Weights of a small transformer language model.
Size: 11 layers, width 768, MLP 3072 tanh GELU, vocabulary 10393, 86.4M parameters.
Training: a variant of Muon for these matrices, 1375M tokens, 5246 steps.
MLP neurons of a small language model. Each row is named by its layer, matrix (up: input weights) and neuron, and shows model dimensions 160-255. Each number is 500 + 50 x the weight over its row's rms, rounded and kept within 0 to 999. Numbers have three digits each.
After each neuron's rows, "fires in" lists the words (lower case) most often at its 100 highest values on Wikipedia text that the model never trained on; "fires after" lists the tokens most often just before its 100 highest values on Wikipedia text that the model never trained on. A number after a token or word is its count.

L3.up2538:545541520506481513462494456565539516584445458516439476435513500545512515500369441517503496551496436497531476557433593509467550491410487516564498531560413478524463494540477599545571518498428488550534454461455464531454406512581521573479559524556593477471503448510553516399432438497448408523
fires in: "of" 80, "with" 11
fires after: " one" 34, " some" 10, " H" 5, " House" 4

L3.up257:544649490591504587542516561437470566527564464493556443514553456533482491540498512440547433502454521558501529527488526498505492600587474532536532453537510558454515569479506521417476442562549497542474485524539465443471468481538405511483465589494493511576499527381538440553522441578564520575
fires in: "10" 21, "000" 13, "100" 11, "for" 5
fires after: " " 41, "," 29, "." 5

L3.up2804:569423533534489461502567498616552421512571533436506520496592562498489614531517470467477460584553532480477395403505489461592512462481504488463397538459403547472414446421478583502462436516538490428531516521476481427491527496580479505563427536518508476487546401484412521522412517538413474449
fires in: "as" 39, "age" 9, "time" 8, "end" 5
fires after: " the" 42, "," 21, " at" 5, " (" 4

L3.up175:422570514515512545548478513505520518583422522485453437474397545586516429518448487444442446412522522428430518514521488470551486510483458471491490495499436489542452539562515430483588504477337574418516498487510467543506449482499401517561470564516502452527581378567516503548570420522601489426
fires in: "and" 64, "or" 19
fires after: "," 77, "\"," 6, ";" 5

L3.up2025:444501410529565467450498491518578497430505544568510518495407471522476483477525473450510480476451505504511469470465517508488615475460473536481472484405495444573327460479525559569580447532451485527616506504553482479427451517536566450524509518594477534582535436453502550449399510513464474390
fires in: "which" 63, "who" 12
fires after: "," 94

L3.up2404:530460491485535440462486528527493501532499498526551564412600586417462589530498525465498494403544523487503524509488428525461566508461432524495489467518551562575574468466490625529560532538509526466591468474436441486542546530448482503481436516524504532540510565511540493517487533514505493478
fires in: "she" 59, "he" 34
fires after: "." 57, "," 5, " that" 4

L3.up2584:395493500450468486452565579539557496511513457467536451487502316509579519629509581468534490531478466526449512506556443471397532537549546539511569494500481514545519517535510589591548484549537403518516549513424475445514471525417451503510479506520473415478543499535529471529463506513519620515
fires in: "of" 57, "result" 6, "addition" 4
fires after: " one" 30, " a" 14, " number" 7, " In" 6, " result" 6

L3.up771:419426470419454529458549498531481525502542533516420544497464560563507529435538485513454621488557434432500431499531456551494518480472507543495463437517637557512510524480441487494458519511526491435511510570491507482567483534479505479436502557441476449513536470633537505529511516352579549510
fires in: "which" 86
fires after: "," 64, " D" 4

L3.up1879:498550529436466597539578486517494533535486463557446451481482495471486560488584522492479598531542439449504551510540412467519511501439477438526409536457510517493502521512465477469491531487550470501533623420427523496502547507593567508504498496490488496541444517411481480500502377514477528489
fires in: "november" 22, "december" 12, "votes" 12, "informal" 9, "march" 8, "elections" 4
fires after: " on" 11, " formal" 11, " in" 11, " In" 10, " the" 7, "In" 7

L3.up2938:537500573515535546537356453564503483495483554568521524441509473379515452518551525533526479454559478463442492568469560518455514515516539527534505472526462492460489455516579554455559576463520383499412524524510453547474566531468562447469542511481431446638533581469505630478453532527551498507
fires in: "votes" 23, "born" 9, "history" 8, "original" 6, "production" 5, "life" 4
fires after: " |" 30, "-" 9, "==" 9, " " 5, "|" 4